From a checkpoint of a small transformer trained on Wikipedia.
Size: width 384, 6 heads of 64 (2 for keys and values), MLP 1024 SwiGLU, vocabulary 3828, 21.8M parameters.
Training: a variant of Muon for these matrices, 6829 steps.
MLP neurons of a small language model. Each row is named by its layer, matrix (gate and up: input weights) and neuron, and shows model dimensions 80-207. Each number is 50 + 10 x the weight over its row's rms, rounded and kept within 0 to 99. A neuron's up and down rows have the sign that makes its largest values positive.
After each neuron's rows, "fires after" lists the tokens most often just before its 100 highest values on Wikipedia text that the model never trained on.

L7.gate154:39 64 54 67 59 51 47 56 57 40 45 59 55 55 44 55 57 54 30 50 32 44 55 54 74 35 40 60 45 59 37 47 50 47 56 40 50 52 55 42 56 56 49 52 66 60 52 60 45 60 46 49 38 63 58 43 23 63 47 74 42 36 42 65 43 49 65 61 46 45 52 32 53 48 62 56 64 36 42 41 47 44 41 36 38 44 48 45 53 56 55 58 48 34 62 37 49 43 32 52 50 63 54 63 59 51 42 56 43 50 51 71 51 69 60 38 49 59 63 50 61 53 63 49 40 65 55 34
L7.up154:36 42 51 49 47 32 54 27 50 39 54 39 84 32 54 59 49 34 41 61 55 43 55 55 51 50 52 41 56 45 44 56 43 47 56 45 48 60 41 43 41 50 56 60 53 61 53 39 52 67 39 43 66 48 51 50 55 75 53 47 54 55 54 58 47 36 55 48 28 40 52 52 56 62 75 59 74 56 36 50 56 39 51 56 52 51 66 54 50 44 60 49 63 39 50 55 64 52 44 63 37 56 37 47 45 57 66 49 63 55 39 59 43 66 47 55 38 36 39 51 32 38 34 56 32 35 35 39
fires after: " |", "ps", ":", " "

L3.gate744:55 46 40 64 45 51 55 52 52 68 36 46 58 63 45 64 46 21 46 33 56 46 55 41 52 39 44 68 43 59 46 57 46 52 45 47 42 54 45 40 66 64 63 68 71 41 77 46 49 49 45 57 67 53 53 42 38 38 49 56 75 55 42 51 36 51 46 48 49 59 45 52 53 46 43 51 41 53 48 59 60 45 56 55 49 55 52 47 54 44 40 35 45 52 49 49 34 37 57 48 46 47 40 52 64 43 53 56 63 51 44 40 37 59 41 53 48 61 61 41 51 57 34 44 30 55 42 74
L3.up744:49 36 42 68 60 67 51 46 69 27 60 47 64 66 39 38 39 51 70 36 50 48 50 55 48 42 40 39 40 51 32 59 27 55 51 41 34 71 56 37 53 43 61 45 59 55 46 53 38 54 53 51 61 61 53 36 48 49 55 37 60 56 53 50 65 55 53 49 59 31 36 65 62 25 53 39 54 42 41 43 51 59 39 27 64 64 46 58 76 47 56 47 60 43 61 58 46 54 58 44 47 49 48 63 51 54 64 39 53 38 53 41 42 51 50 62 62 53 55 43 50 42 42 50 50 48 43 64
fires after: "\n", "′", " ac", " The", " dis"

L7.gate984:37 45 36 35 59 32 32 70 48 50 42 35 62 46 48 51 39 72 37 46 58 68 51 44 58 56 42 46 56 49 48 61 50 66 43 34 49 29 43 41 54 34 58 43 72 42 47 51 28 31 60 47 57 35 40 32 34 53 40 56 55 52 51 62 47 29 44 52 39 52 61 32 50 50 41 39 49 55 61 48 67 38 53 31 51 56 44 33 58 63 51 54 55 59 43 48 39 54 48 41 51 53 67 47 42 62 38 40 50 42 49 38 30 49 48 62 51 61 42 41 49 49 69 37 41 63 52 68
L7.up984:55 57 47 48 50 35 50 38 37 59 58 64 55 57 50 54 49 45 52 37 43 59 43 49 58 66 36 57 26 43 59 50 61 51 57 52 52 50 36 29 41 67 50 29 70 59 62 41 46 49 61 43 38 49 44 42 61 44 50 53 38 51 57 42 53 51 58 47 44 69 44 44 46 42 45 44 48 68 48 51 71 61 65 44 36 31 43 65 60 26 63 40 52 50 63 66 39 59 62 30 51 70 48 43 46 50 53 54 47 61 53 56 61 58 50 46 43 61 49 36 57 41 39 54 36 51 52 71
fires after: "\n", " the", "|", "-", " there"

L7.gate1010:49 45 47 64 67 49 41 37 49 57 36 43 58 64 48 53 69 61 61 49 45 59 41 71 48 62 44 46 49 39 74 50 35 55 53 50 49 48 56 61 52 63 59 45 55 50 45 51 52 61 69 33 65 51 43 63 60 43 64 66 33 36 51 45 58 53 52 49 62 53 47 57 40 40 49 54 80 55 72 42 48 42 51 47 56 45 29 43 66 43 49 57 55 45 35 54 40 35 65 49 32 60 49 45 43 66 53 51 58 65 40 51 44 39 44 52 48 47 55 40 52 59 60 46 28 49 43 45
L7.up1010:49 57 27 75 50 70 41 46 28 35 50 35 39 58 62 70 52 59 43 53 48 39 49 48 61 44 55 52 48 37 60 47 43 36 50 43 55 58 56 41 57 55 44 47 56 27 52 71 41 52 58 60 65 54 58 56 57 52 55 41 45 53 39 48 42 51 44 54 75 48 36 42 39 63 45 44 60 58 31 49 69 58 55 47 67 68 29 59 82 47 46 48 59 52 66 56 60 41 59 48 51 48 60 60 57 49 56 46 54 48 45 51 56 45 61 50 36 55 37 53 60 44 57 57 52 54 51 47
fires after: "\n", "-", "|", " D", " zone"

L3.gate193:49 34 57 68 42 80 44 48 40 51 48 41 45 47 69 52 41 66 33 53 54 58 38 41 54 56 50 57 37 44 62 41 29 48 68 69 51 56 42 62 51 61 44 56 55 33 47 45 52 38 36 47 53 50 44 48 39 65 61 55 52 60 61 45 41 42 61 32 50 52 53 40 35 53 38 53 67 40 42 44 52 31 37 48 45 61 52 56 50 45 46 57 67 49 50 58 61 58 49 51 59 51 33 52 38 58 46 22 62 63 67 52 56 45 49 65 52 55 70 52 70 45 61 57 42 60 48 39
L3.up193:62 58 50 40 34 52 53 50 53 54 59 54 52 35 43 46 52 53 44 42 38 55 62 52 64 52 59 57 57 47 37 82 66 62 48 65 52 41 62 60 43 55 67 40 52 67 43 61 40 39 49 47 40 58 48 44 53 42 51 39 44 48 46 54 40 49 46 43 33 39 47 46 37 73 61 60 51 54 48 51 43 53 55 62 36 44 44 50 42 55 41 57 63 40 54 43 55 51 40 52 58 61 61 46 44 59 60 55 55 57 52 46 67 45 44 32 40 52 32 49 60 48 54 79 51 37 56 66
fires after: " =", " located"

L4.gate722:52 50 54 53 61 18 49 44 42 51 57 36 59 51 51 78 31 46 34 55 58 64 49 44 53 69 41 39 59 57 61 63 50 62 52 44 60 41 64 58 55 63 38 62 58 37 56 36 61 59 43 44 50 57 53 45 64 39 56 43 57 72 50 47 54 60 46 54 47 60 64 54 23 57 45 38 46 72 52 44 50 48 53 49 35 48 46 54 55 56 40 33 47 77 57 47 64 51 57 64 47 48 34 56 54 41 42 47 53 44 68 47 46 62 65 47 60 54 49 44 66 39 53 50 64 41 60 57
L4.up722:61 53 53 48 66 39 54 46 62 50 44 55 48 53 39 46 46 48 52 69 57 55 58 45 73 46 30 70 54 45 42 51 43 50 40 46 46 44 52 58 35 51 53 50 49 56 52 36 50 68 32 51 61 63 53 66 49 49 37 45 49 57 46 27 66 49 60 37 66 43 48 37 33 50 41 56 46 47 49 58 52 56 40 24 57 53 50 61 26 46 63 52 39 68 46 47 57 61 70 34 59 45 53 50 44 38 32 44 40 60 66 43 55 37 61 38 56 56 64 55 66 36 49 50 63 64 55 31
fires after: "1", " Christ", " d", " col", "c"

L3.gate496:43 47 50 69 55 39 57 44 64 64 64 69 32 53 60 54 44 61 50 39 29 51 47 42 54 63 62 47 69 53 51 33 54 38 50 54 56 72 53 49 46 53 44 58 56 71 40 49 65 39 60 55 58 32 54 46 51 58 61 46 51 26 52 62 39 52 55 31 43 43 45 57 46 31 34 59 52 59 60 45 57 55 46 42 46 57 55 55 52 56 47 52 62 71 44 45 67 76 58 47 50 50 64 38 67 40 43 54 62 36 48 57 36 58 44 55 47 68 32 66 69 57 55 72 45 47 53 34
L3.up496:41 53 47 48 76 54 48 62 57 57 46 48 57 56 42 48 50 59 46 72 55 51 55 64 52 52 51 37 59 47 55 46 53 45 52 51 36 46 53 54 64 44 53 68 70 54 38 49 56 50 43 48 29 64 42 52 46 52 49 54 28 61 52 51 25 62 55 41 53 47 72 49 34 46 57 56 33 44 47 46 47 54 41 49 47 47 53 64 45 27 59 54 42 48 39 58 57 56 43 18 52 48 39 60 48 51 37 43 64 48 49 46 46 62 46 69 53 36 76 52 45 49 62 51 45 74 38 34
fires after: "1", "2", " g", "ang"

L6.gate955:52 56 40 54 49 61 37 40 49 53 44 59 38 46 43 51 70 52 31 48 39 49 52 37 53 47 61 46 57 26 61 44 63 48 53 40 56 46 52 61 67 42 52 46 58 48 46 40 52 44 46 33 50 40 61 58 57 43 33 52 67 70 56 57 45 59 52 40 43 29 45 39 38 29 41 57 57 52 52 50 41 59 46 39 48 45 58 62 53 31 70 63 60 46 43 43 50 44 62 39 39 63 16 58 46 53 30 59 49 48 49 59 49 46 50 61 58 53 32 38 38 43 74 38 51 53 29 49
L6.up955:41 43 54 46 55 38 32 54 44 38 72 43 44 58 50 48 66 54 57 56 42 43 75 53 38 52 44 33 45 56 47 45 59 50 42 32 49 42 55 50 48 50 55 59 54 51 42 53 41 60 46 68 37 63 34 24 53 49 42 49 50 39 64 41 49 61 65 65 56 56 56 56 34 64 42 67 54 35 29 40 35 40 36 42 44 42 41 32 52 36 50 52 69 49 52 41 46 56 53 38 63 39 43 56 63 40 33 56 56 51 52 47 58 48 48 52 44 57 38 44 63 54 61 48 52 53 67 47
fires after: "0", "9", " im", "7", " of"

L6.gate739:43 42 54 43 37 35 64 71 69 58 54 57 63 40 59 32 44 41 57 53 62 46 59 59 43 63 43 61 56 49 49 61 33 45 33 40 60 41 49 53 38 53 41 42 47 64 61 67 46 66 42 60 51 42 35 33 58 64 69 55 59 64 45 55 73 47 39 63 44 49 55 43 51 53 55 43 63 62 38 69 65 52 51 43 29 46 61 61 52 54 36 53 73 68 52 38 57 57 41 57 42 33 54 43 43 33 40 56 46 58 51 38 61 43 51 56 48 43 51 47 57 54 59 62 49 58 47 44
L6.up739:44 66 44 55 57 42 59 41 68 55 47 36 59 39 67 31 48 53 33 45 50 59 54 54 46 55 60 54 52 27 47 49 54 68 39 75 42 78 42 65 49 45 47 30 53 61 42 44 51 45 41 51 53 53 61 45 46 38 45 44 48 31 53 58 58 58 60 50 35 65 72 58 57 59 57 46 47 58 46 59 54 55 52 43 51 61 39 62 64 52 67 60 47 77 54 56 37 57 30 60 71 62 56 49 44 56 49 31 50 44 52 51 46 52 59 40 56 30 52 54 42 38 32 41 46 52 42 46
fires after: "1", " ", "2", "4"

L4.gate38:57 42 50 58 46 32 62 40 42 39 61 51 49 42 39 41 46 51 61 57 45 71 54 39 56 54 66 39 60 58 62 68 56 63 67 42 34 48 47 55 54 70 60 52 32 39 54 49 44 66 49 54 55 36 48 48 50 56 54 46 41 34 63 59 71 50 51 53 57 60 48 55 36 53 41 45 57 53 41 63 55 35 57 47 65 67 55 65 36 49 67 52 46 54 42 43 52 44 46 66 43 43 34 52 42 41 48 49 36 51 49 63 42 52 45 56 53 57 50 33 42 51 56 45 53 61 51 45
L4.up38:50 52 74 57 52 49 52 39 42 57 36 52 52 41 52 59 56 46 38 52 56 50 63 37 64 47 55 28 56 62 66 68 62 54 24 36 48 59 67 37 69 39 56 52 26 44 61 49 58 41 39 63 64 50 41 43 58 56 46 36 52 56 53 46 54 63 57 58 45 62 34 45 46 43 59 52 44 42 53 53 35 43 48 63 50 45 49 45 42 63 49 55 62 49 64 58 41 23 56 56 30 59 47 45 56 49 63 60 48 53 39 61 46 45 57 32 51 68 56 51 51 69 48 38 57 62 46 46
fires after: "\n", ".", "–", "==", " pri"

L5.gate136:49 65 56 56 48 49 56 61 43 48 35 61 49 53 61 50 44 53 56 61 52 30 56 44 45 60 62 55 43 56 63 72 49 50 54 34 51 53 51 51 42 48 56 51 50 64 53 53 67 42 46 44 52 46 48 46 52 50 64 52 43 54 55 29 55 37 53 51 68 50 49 40 57 67 51 30 51 49 43 50 79 45 39 34 46 54 51 67 45 32 38 51 54 70 54 33 34 58 41 56 66 39 49 64 58 54 67 51 45 48 53 53 54 45 47 66 49 47 56 49 42 57 51 55 44 39 34 45
L5.up136:79 51 62 55 46 44 70 49 48 33 45 46 56 60 53 63 52 42 41 61 39 41 31 56 36 51 59 46 49 47 51 47 61 62 60 49 31 62 53 50 57 60 63 42 50 46 62 62 71 38 47 53 40 48 67 45 49 46 43 48 57 57 45 55 49 38 40 52 42 55 33 66 41 48 40 52 53 70 45 46 43 46 61 39 48 45 41 54 69 28 46 51 51 49 44 69 51 48 33 79 29 44 34 40 44 48 51 29 47 54 50 38 47 50 65 46 62 50 46 53 50 29 50 30 62 65 59 34
fires after: " =", ","

L7.gate151:31 55 54 46 59 43 40 72 57 54 48 52 43 60 58 48 49 35 42 51 25 55 59 49 41 42 64 44 27 46 48 48 62 54 63 33 49 47 64 60 46 63 43 45 61 55 49 60 47 40 49 41 56 49 36 55 49 42 64 58 47 58 18 53 46 49 52 53 48 47 62 54 42 37 51 56 49 42 38 51 48 62 38 50 43 43 57 54 34 55 47 64 67 47 56 21 65 55 49 54 57 55 39 61 57 65 44 41 43 53 32 51 52 40 48 58 73 49 46 43 35 40 41 53 58 43 49 51
L7.up151:47 42 58 46 53 50 54 53 35 39 38 65 58 55 48 50 48 55 63 43 41 44 43 54 30 51 60 44 52 46 34 67 47 50 34 47 45 62 41 50 76 38 54 53 36 55 50 39 56 37 51 30 43 65 54 31 46 51 49 21 54 61 54 41 52 46 50 49 54 43 45 48 38 28 52 72 35 40 53 50 38 65 42 46 55 40 52 26 52 39 54 44 63 46 73 55 73 58 61 40 47 44 68 39 39 37 38 32 39 48 52 46 54 42 57 45 50 65 75 57 60 46 71 36 47 47 43 38
fires after: " |", "1", " ", "3", ";"

L7.gate322:36 33 60 52 31 51 40 45 58 52 43 40 55 56 40 51 57 46 69 46 58 40 72 49 51 56 43 37 38 55 53 34 47 37 45 56 53 34 57 55 46 41 49 40 44 40 51 40 53 62 46 56 64 48 82 45 49 45 49 52 54 48 64 58 49 64 46 39 49 41 55 45 38 49 45 67 49 55 55 56 58 74 45 62 37 44 47 39 66 56 50 45 36 69 47 54 51 62 63 42 35 58 75 46 71 33 61 63 58 43 54 33 49 57 53 72 46 52 78 60 55 47 49 39 50 69 57 57
L7.up322:51 68 54 28 70 53 55 64 58 61 54 65 65 45 47 63 34 39 54 52 51 46 42 69 31 31 50 23 63 53 45 36 34 55 43 49 37 47 54 50 51 45 48 63 39 54 51 39 47 35 60 59 52 63 49 46 24 64 51 57 45 27 47 52 47 62 59 60 57 52 44 58 38 57 70 45 38 63 59 46 41 42 39 60 51 54 44 49 75 50 59 41 61 53 41 52 60 53 60 49 44 50 64 48 50 43 41 37 43 65 41 37 51 57 69 40 39 62 63 57 46 61 56 47 57 68 59 49
fires after: "0", "1", " ", "9", "2"

L4.gate370:31 63 25 30 48 37 49 55 47 52 62 46 47 48 44 35 82 53 25 49 54 52 54 48 62 52 60 25 55 50 50 41 65 52 39 56 50 70 33 55 43 58 48 54 38 47 33 39 53 42 64 50 47 40 75 48 55 56 59 52 49 54 46 48 53 21 55 47 49 57 45 59 46 59 34 55 48 50 39 32 27 27 32 49 61 27 49 64 54 54 68 43 58 50 51 41 39 59 43 56 42 44 51 36 48 49 43 51 44 63 44 65 56 48 46 42 58 39 39 39 55 65 68 49 53 59 66 53
L4.up370:61 48 57 51 47 54 62 51 52 37 57 50 41 55 28 34 45 35 53 51 43 39 44 59 40 50 36 29 49 63 35 50 55 64 44 50 54 42 61 40 51 43 59 43 58 53 39 59 43 58 49 46 53 43 49 84 52 27 37 52 41 63 71 49 53 46 61 48 40 49 48 52 53 56 60 50 45 47 54 32 56 57 55 50 38 54 53 28 53 44 60 48 47 41 41 52 42 52 51 48 52 53 78 50 57 53 33 42 44 62 42 43 46 44 62 34 55 60 44 55 55 47 37 51 40 40 62 49
fires after: "0", "1", "4", "5", "7"

L5.gate287:39 55 27 36 64 57 45 45 51 49 48 63 56 41 48 35 67 34 34 45 50 49 61 35 43 39 50 50 56 44 69 57 66 49 43 60 55 60 47 49 46 45 51 59 40 45 49 57 39 57 62 38 62 48 57 48 40 33 51 44 48 48 63 68 48 53 56 42 53 40 48 63 47 45 42 34 64 49 42 52 79 41 55 45 53 45 45 37 61 56 57 50 27 40 46 34 38 51 49 47 48 50 47 55 51 61 45 40 52 41 41 64 58 48 49 46 57 54 68 54 39 60 52 65 55 43 58 73
L5.up287:61 63 35 55 39 58 43 46 57 52 58 59 51 47 59 53 45 57 57 43 43 54 44 54 48 42 48 58 56 56 59 35 35 61 53 46 46 57 60 50 48 41 61 63 45 38 61 49 45 30 36 57 37 39 43 61 57 48 38 67 49 34 73 59 51 36 50 39 58 53 31 51 46 65 50 53 54 49 42 35 57 47 41 50 60 42 35 61 42 33 45 60 40 48 54 54 43 71 34 58 48 66 60 55 58 74 55 57 51 42 58 41 50 53 39 46 37 65 63 26 53 35 43 49 63 41 55 52
fires after: " ", "–", " (", "-", "\n"

L7.gate37:43 58 51 43 54 44 29 35 37 67 52 67 44 60 49 43 55 45 50 32 40 60 54 53 57 55 53 44 50 49 50 39 45 49 46 30 45 48 52 58 37 43 44 46 57 59 49 52 48 47 66 47 64 37 34 48 42 33 66 59 41 65 72 43 51 54 43 50 47 53 42 20 50 38 59 46 58 57 45 45 57 49 43 55 68 40 51 58 49 62 70 62 63 49 41 51 33 42 47 40 37 46 48 47 40 59 45 31 30 27 44 50 44 46 49 44 49 31 56 39 41 57 42 60 48 51 52 68
L7.up37:66 45 53 71 53 72 48 58 49 55 49 49 51 53 54 46 39 50 49 34 55 53 32 53 54 43 55 41 45 49 48 74 47 57 70 52 41 50 55 32 81 70 52 51 53 50 39 37 64 67 48 32 49 62 49 57 57 48 53 47 38 69 48 59 81 56 58 50 46 35 56 46 60 44 57 45 44 40 36 44 64 50 63 32 72 46 60 45 64 44 49 51 49 50 52 69 48 54 26 52 53 73 54 49 50 38 57 25 57 68 41 44 62 37 58 43 58 48 44 52 67 56 42 46 48 51 56 41
fires after: "\n", " |"

L6.gate825:49 48 60 58 46 47 47 59 58 50 59 42 46 45 49 35 41 60 49 59 42 47 60 38 47 53 41 55 45 63 67 49 58 55 60 31 63 47 42 45 60 61 67 51 55 43 39 40 59 29 68 38 46 66 57 34 56 50 50 35 46 65 43 54 53 63 48 56 55 53 42 55 59 51 31 58 53 50 62 59 38 30 33 51 44 73 50 43 44 52 51 35 61 47 56 36 39 42 57 46 38 41 48 61 59 46 36 39 51 41 32 51 41 58 42 47 57 51 53 44 70 42 59 34 43 55 57 26
L6.up825:47 48 60 67 39 49 54 54 52 34 53 49 49 59 48 66 60 45 56 57 44 30 32 49 56 53 50 53 40 47 48 36 61 63 45 33 57 61 47 51 37 32 37 66 43 49 40 38 39 60 65 40 38 46 46 41 49 57 37 62 47 52 43 52 40 51 45 63 50 53 39 49 46 63 56 60 45 57 38 59 60 68 41 44 42 67 42 55 59 57 54 46 57 41 63 69 49 49 64 43 53 55 39 59 60 51 37 59 47 37 62 67 51 40 53 40 42 56 67 61 55 50 49 58 63 58 41 35
fires after: "2", ".", "6", "3", "8", "4"

L6.gate510:54 49 64 38 57 41 42 47 38 54 38 59 49 42 51 35 40 49 45 43 58 48 56 49 57 39 61 46 31 28 24 43 74 45 57 50 56 65 35 29 58 35 56 56 49 51 65 40 44 30 60 47 52 51 40 38 51 42 59 44 67 61 56 56 42 52 46 56 38 51 41 31 59 57 42 64 38 71 57 53 55 52 60 53 53 48 51 51 56 39 37 50 60 69 39 50 48 43 45 44 31 36 42 60 64 52 46 52 49 59 35 62 54 55 61 50 33 63 57 54 39 42 63 38 53 58 49 48
L6.up510:54 56 55 47 61 48 51 35 39 59 59 51 41 46 28 40 47 61 50 37 56 45 51 68 35 44 51 46 34 42 67 47 46 46 52 58 59 36 37 40 49 56 52 38 13 63 54 34 62 61 43 35 50 42 37 70 46 54 44 40 53 64 45 65 61 40 75 52 52 64 61 38 42 41 38 51 62 56 25 47 54 74 64 22 48 55 67 33 64 56 54 54 63 41 52 30 44 48 55 35 52 41 41 49 64 57 59 41 59 41 43 52 53 38 43 29 49 55 46 48 45 54 50 47 46 60 63 51
fires after: "\n", "1", "8", "|---|---|---|---"

L6.gate319:47 56 46 53 44 50 47 57 61 44 47 71 61 54 65 58 48 62 47 69 46 20 38 44 49 61 58 64 50 46 52 56 49 29 59 50 63 38 59 66 41 57 44 65 54 50 40 56 49 64 52 64 48 41 42 51 55 47 44 62 54 46 61 57 43 60 55 30 49 46 57 42 44 36 65 51 71 36 71 61 57 40 38 62 79 59 45 47 56 51 33 42 41 37 44 56 57 50 62 50 62 57 37 68 56 65 47 46 45 37 42 59 57 61 47 41 58 54 43 41 45 56 53 55 44 53 47 47
L6.up319:39 81 37 54 66 46 58 55 41 50 47 55 50 39 43 63 48 38 47 62 57 26 55 46 49 42 44 61 34 39 45 28 31 47 61 45 36 68 58 57 39 37 52 38 47 51 54 44 54 75 49 39 45 35 57 48 68 49 56 56 37 48 46 46 49 48 67 39 46 46 60 53 43 65 42 54 45 53 47 55 56 44 56 53 49 47 51 23 50 60 65 48 49 51 61 56 54 66 39 51 65 58 57 61 32 50 37 55 54 23 40 51 62 53 58 52 52 62 47 22 43 45 54 45 31 33 59 48
fires after: " ", "|"

L6.gate595:47 34 44 62 27 27 48 39 44 46 44 45 38 60 58 53 49 69 61 49 60 52 42 52 60 56 45 50 53 60 63 78 75 36 41 52 47 50 40 56 70 42 45 61 38 64 41 77 50 41 53 51 47 45 43 45 41 43 64 48 49 71 42 63 67 41 45 34 47 56 55 47 42 42 78 54 29 61 65 50 28 62 57 54 43 62 48 57 68 68 52 51 45 52 46 50 57 42 54 68 36 48 53 43 43 60 40 49 60 57 57 66 39 35 59 64 56 43 47 44 34 45 51 47 54 44 53 47
L6.up595:61 45 38 54 43 48 65 59 18 57 48 62 58 41 43 58 38 61 44 38 32 72 38 47 40 36 55 60 52 62 41 49 50 31 51 47 29 62 50 51 44 67 54 73 48 59 45 67 55 55 37 55 44 26 58 59 53 56 56 43 52 48 31 54 45 25 63 39 50 33 48 57 56 42 47 61 45 44 50 40 51 73 47 63 61 64 49 39 44 63 37 54 51 54 63 49 70 37 58 46 49 50 48 61 49 45 43 62 56 38 56 62 47 38 58 78 40 51 27 61 40 52 47 42 45 53 59 50
fires after: "\n", " \"", ".", " ("

L6.gate391:45 51 35 53 55 59 52 68 53 47 68 61 50 41 67 50 41 45 53 61 61 40 57 49 46 53 50 64 68 42 56 56 50 58 58 31 54 38 54 77 60 59 61 42 44 62 28 72 61 42 43 57 49 46 59 74 42 63 64 47 37 59 47 54 66 25 75 61 44 58 48 40 70 64 58 55 36 35 37 49 53 37 54 56 37 54 74 71 39 50 67 58 56 54 43 45 75 46 43 57 48 46 54 42 58 49 56 39 45 32 51 49 40 35 52 51 39 51 58 46 39 45 62 40 35 29 50 42
L6.up391:67 44 69 62 53 62 51 57 49 56 49 54 49 64 43 57 46 59 49 46 59 54 60 50 37 39 52 45 60 57 61 38 50 45 43 49 34 50 65 41 56 63 66 48 54 64 50 35 41 60 40 65 41 39 49 71 41 51 38 47 50 52 54 36 48 47 51 61 32 36 34 47 57 49 41 50 27 40 57 51 42 43 45 52 39 61 48 41 31 56 60 68 56 58 60 57 56 64 55 50 63 40 54 60 43 62 48 46 59 50 53 56 36 49 47 30 44 50 41 41 44 53 71 44 48 39 77 46
fires after: ",", ".", "\""

L5.gate589:47 33 63 41 81 62 63 57 57 38 66 46 37 38 37 43 51 49 48 48 55 43 65 42 41 54 40 54 65 58 57 48 38 71 55 50 50 52 37 54 51 24 58 50 72 63 40 47 40 42 41 38 59 57 48 53 46 68 38 57 48 42 48 42 45 43 70 54 35 60 56 54 46 57 49 48 58 36 51 57 36 37 52 45 48 61 64 50 68 52 49 44 44 56 50 51 36 45 44 55 53 45 33 49 50 60 43 52 44 40 45 44 64 55 49 51 42 58 46 53 56 46 47 46 46 51 58 41
L5.up589:38 48 74 62 48 42 48 47 45 41 53 65 52 51 49 48 26 54 44 54 44 47 48 61 59 47 69 47 51 42 40 48 49 49 53 42 55 55 45 42 49 27 40 35 44 50 34 70 52 50 50 35 40 44 51 66 70 63 56 51 72 55 43 51 52 59 46 51 39 56 57 50 54 63 34 53 57 36 59 63 54 41 41 44 49 44 60 56 55 44 44 39 53 55 48 33 37 68 56 54 52 56 56 69 32 49 44 42 58 58 60 34 52 47 65 50 38 48 68 68 73 45 69 53 54 43 40 52
fires after: " |", " No", "|", "ing", " Turn"

L4.gate245:51 41 55 64 53 53 52 53 62 62 55 71 71 57 50 66 50 39 47 58 41 50 62 42 46 49 26 36 44 52 53 58 60 60 58 53 23 56 43 64 49 39 54 48 40 59 53 57 46 53 47 50 46 38 51 55 64 33 44 38 44 48 54 41 47 48 60 69 35 28 52 40 51 51 58 39 50 43 72 65 40 51 54 53 64 49 42 63 67 36 43 35 63 50 73 52 42 53 51 48 52 50 51 50 49 48 45 64 36 47 59 57 59 36 56 51 67 39 47 32 70 41 48 63 60 36 47 55
L4.up245:24 55 50 60 53 49 54 67 66 61 44 60 46 54 65 51 56 55 59 53 40 54 73 48 60 57 51 42 44 46 54 59 45 61 44 49 30 63 61 49 37 53 36 52 61 36 63 53 52 48 42 50 37 40 28 43 57 59 62 53 44 64 45 54 44 55 38 57 34 52 58 53 35 58 41 37 49 57 41 57 46 36 53 38 51 70 52 49 35 48 61 54 48 52 50 61 51 49 40 47 67 56 57 60 43 39 36 47 51 42 60 75 49 58 45 45 57 46 49 63 71 43 57 60 66 51 63 43
fires after: " |", " ", ";", "2"

L6.gate451:46 49 67 52 61 41 55 61 50 51 45 46 58 56 50 34 34 39 51 42 54 50 53 49 48 47 53 44 48 78 52 31 49 42 35 46 65 40 43 48 54 39 38 47 44 38 58 46 52 39 53 55 73 50 51 34 53 50 69 51 50 40 60 33 46 66 39 34 41 56 53 42 52 69 48 53 62 51 58 61 50 57 41 49 52 47 45 48 61 59 67 43 45 57 48 29 48 58 48 62 49 36 56 52 52 49 45 51 34 56 56 42 57 65 44 50 59 61 46 44 53 56 64 51 65 26 45 53
L6.up451:33 47 40 65 55 54 49 54 48 34 41 57 29 60 44 66 63 35 46 50 59 60 42 50 55 47 38 59 47 55 41 53 43 46 40 54 62 58 50 52 47 57 35 37 70 72 46 39 53 48 41 63 58 71 53 61 46 58 62 52 65 51 38 52 53 40 38 43 46 61 47 44 64 36 65 66 60 54 58 53 40 41 56 54 28 55 44 60 48 39 50 47 38 64 36 55 29 42 46 42 64 64 53 50 29 59 46 55 37 61 58 51 53 57 60 73 67 45 49 66 58 57 46 34 47 48 46 46
fires after: "1", "2"

L6.gate233:54 49 41 43 32 40 57 45 58 69 43 49 47 42 47 62 56 78 37 50 56 69 41 55 58 61 47 40 44 47 42 36 60 43 41 58 48 60 58 37 48 38 57 51 55 52 47 48 43 44 65 59 41 53 49 59 44 64 44 45 66 50 23 63 52 38 47 38 46 51 55 57 39 62 50 48 47 59 53 53 51 48 29 53 45 60 39 51 57 69 48 43 58 39 35 55 53 37 53 36 71 45 47 55 56 56 37 31 43 43 58 74 44 60 54 54 68 45 59 42 38 44 56 53 41 44 52 51
L6.up233:51 51 40 39 63 41 58 36 52 62 23 58 41 54 51 56 49 63 32 56 56 53 37 40 39 38 70 28 42 58 51 56 64 48 43 41 49 38 50 53 55 52 54 66 43 46 42 34 63 43 53 42 53 46 60 48 62 55 53 55 43 44 52 46 59 57 52 65 47 23 50 48 36 58 54 43 65 52 59 42 57 61 36 61 36 39 45 45 51 52 37 49 71 35 40 41 62 49 51 41 47 54 68 50 30 51 65 63 44 76 49 45 37 45 41 50 56 40 51 59 68 42 45 49 69 65 71 48
fires after: ",", " and", " by", " on", " from"